MLP neurons of a small language model. Each row is named by its layer, matrix (up: input weights) and neuron, and shows model dimensions 144-239. Each number is 128 + 24 x the weight over its row's rms, rounded and kept within 0 to 255. Numbers have three digits each.
After each neuron's rows, "fires on" lists the tokens most often at its 100 highest values on Wikipedia text that the model never trained on.

L4.up1341:073139154092142111157108156119160135123092164157112167115116146149114146126105129146129136122127164101073160117082153139089097142087142123134127124171148174086135132123155126117106106125125137109102101118128125134152142136097118113128124087123105135141096142096127107136115132108123171124
fires on: " G", " g", "G"

L4.up110:139142114151153143118187137150107132129131108079140073142141103142127116107112112182087101101180152103131137142104114115109119109171122121115128169134172142136093129173136127102103139099104106131122174132110121103119208110138138128137115124134170152145108156138106146122172131138067083097
fires on: ",", "id"

L4.up394:125147157119114122114100116093147106139143061115124105128118104191131113177126109103162098121117143113127114138098147115131170141112128132148143151132125130105137121130129100084126135111103150116070130108141136066101099147157174135118124143154083121160126164141120164151145157124112101119
fires on: " a", " R", "|"

L4.up1936:151169138102119124133113114103167084114128132155125124106111089129122173104099128088102180145105151128137107100132124124159150120106111124137147142140158103110132134153084136065132132127104166115132147137115129095108147123128098116106160134141115135144137103162131136168140136146144123094
fires on: " c", " (", " a", " p", " o"

L4.up2362:116128130124147122153194147164222154138122131133148112120155120116145110123149120137131111127120129150088131098137133124125154078153150136137093110156162120116107098125177129124142103076128137149152149096127157137130131129141098094109101136149169101134113161160096101084147135138090123143
fires on: " is", " has", "1", ":", " New", "9"

L4.up2244:139103128103139136150089145143154157144122135110143128122130123117173131134104121122131133136166146093131131132115166127121115119126086126136162079120129167128151130137169168141131114139139151113106133122153141165141150119132133118146092169092095160154114139097127137114157160087093119104
fires on: ",", " and", "6", "1", "7", "ay"

L4.up526:159143156118108154110113104157144142148135107122070142089109157127131154141157159132143144094137119155112101168108091141049151115151125114115141134118153122162131101091121158125102119119102130123109080082116107144083154152128163104131090134141141112150141119148151099120121102109135081147
fires on: ",", " no", " No"

L4.up649:107174117132129137125150115129133135129126136142103120141104132135142120145128152124122086118156116123129137152136126129128133151135120117131125143176128141127118123130133133111110160129141173145114143072096088145140121157100147127095150108113139124104077111121118093104144122124123156103
fires on: " B", " M", " P", "m"

L4.up1784:150154122130130111146161131117125137130104099149116127144128138131133127153141122094133143099143148126098157086065117155132176132101140121104134124113154161110127176101123078143128106185113105133145121106108113129127128085113123082075125103123139134090138138145150100152156079121101125129
fires on: " ", " of", "1", "2"

L4.up176:115121136111145139083117118127106112151157134129147089132082132105162127112123090143138121104130134091120129132105122125102129133136117091060165123122138125167101170129125130105139103147102115146115109116158124181133172146151100142153100122165123176141105072123134115139135116125142106149
fires on: ",", " were", " are"

L4.up1158:116102145140136165152166129118105108144159100129163142160116110124126159123140111141142178160106118158086146123144139150094128098084062140122129145135161123097133180106102161130150083174136144180120129134120115151211090127149097141131101160105155096105111146119122072165147123124138159099
fires on: "–", " ", ")"

L4.up560:147109159130114072116140095146158093158183154125118111117153102108152115154128106146189104097105122123111167129128159153143083094148160140112138099132120157104100103107105126099138136143151103125149131162075158141130126130095138121126141105146118118100107172159136102077115089137144124095
fires on: " at", " in", ":", " it", "1"

L4.up865:115160135141071132117109110127158090179120117117098099091127089138083089092121125142107144136162130201135138097118131120146147122148129160146101080120114114149097104150125150150068142117103146136135114101129087191106140154118149148139137142172103110103129141124115129106186126144147099120
fires on: " an", " or", " El", " An", " &"

L4.up1547:126135117122105131106181141138111158109122125114125113113175148105132155148109094146130121101111148097078113105155117138098128126143105097100142101181115162171065140178130154134133104132128161142085194116100104102136124151159156112141148106121171180112114162105124140126167112165111124178
fires on: " M", " L"

L4.up1048:103135142123155117115136138067118184130103131113130143110106105130119109156097130095162137135111142154103111106135132128125135123108127123116146137146137138147130135090118100087131150160114087107140136159088128141132147108185186100129176112140137158150100111123160133095145132121119156200
fires on: " M", " and"

L4.up735:163113117110130086136160130108123119156159177134135112120124129111148145124114117134112112092134110174117110086092148101151099112116106138166114081097081152094101114180139128130122158114155160107150154085120096136136144124164127118122106110144108113137121135137089123139141109076077151103
fires on: " and", ":", " with", " &", ";", ","

L4.up2451:115097112094155157121130075156171110120166133113101117150047116160108125103136139118140140129107126122126116175116145136146143147107147132117121143142110116125102164095142124177111143172160170168134135126122085118147101156160137134089135119130112124127126136117114152150130150140115156135
fires on: " ", "3", " November", "0", "1"

L4.up2178:120092117143091155106108119184122136094141148112145084157138146121141123155154147107141085088124103123114120122101127135147168109134109115153111128088104100104112138150108105136116140099163146097168121131169144189140150141155139072141147154121108139135118153101137132128110135129120071144
fires on: " and", " of", " with", ",", "),", " from"

L4.up2281:082144131123105092113147116125139150115106121118128144125121184158128132139110128142099095156116181082134125120101100089108134116160154144128125174153116143122147133089148150144128131118143120123095132180109104118160129125176104131121131185139123104131139115118092127135071112142150139089
fires on: "B", " b", "J", "K"

L4.up1876:099166107141148143112099123139128098171146143114169120143129076098133140130153088160127142146103116127142175124111135169155146154129109121137133154133141132108139156129138146131165123098121110138091149137118096124137099140130147122127137132137130137154142144156164067117098084186096119147
fires on: " "

L4.up1839:120106167112130121122172152115154131142093159128149112135130174115148136116109126181131124120151137112112105150129136125161077114089158144106127140101117150120134142164119182149068158200106152100141119168134113143110125133126086132145143109149165126126078134101145146150140107124140107119
fires on: " G", " a", "is"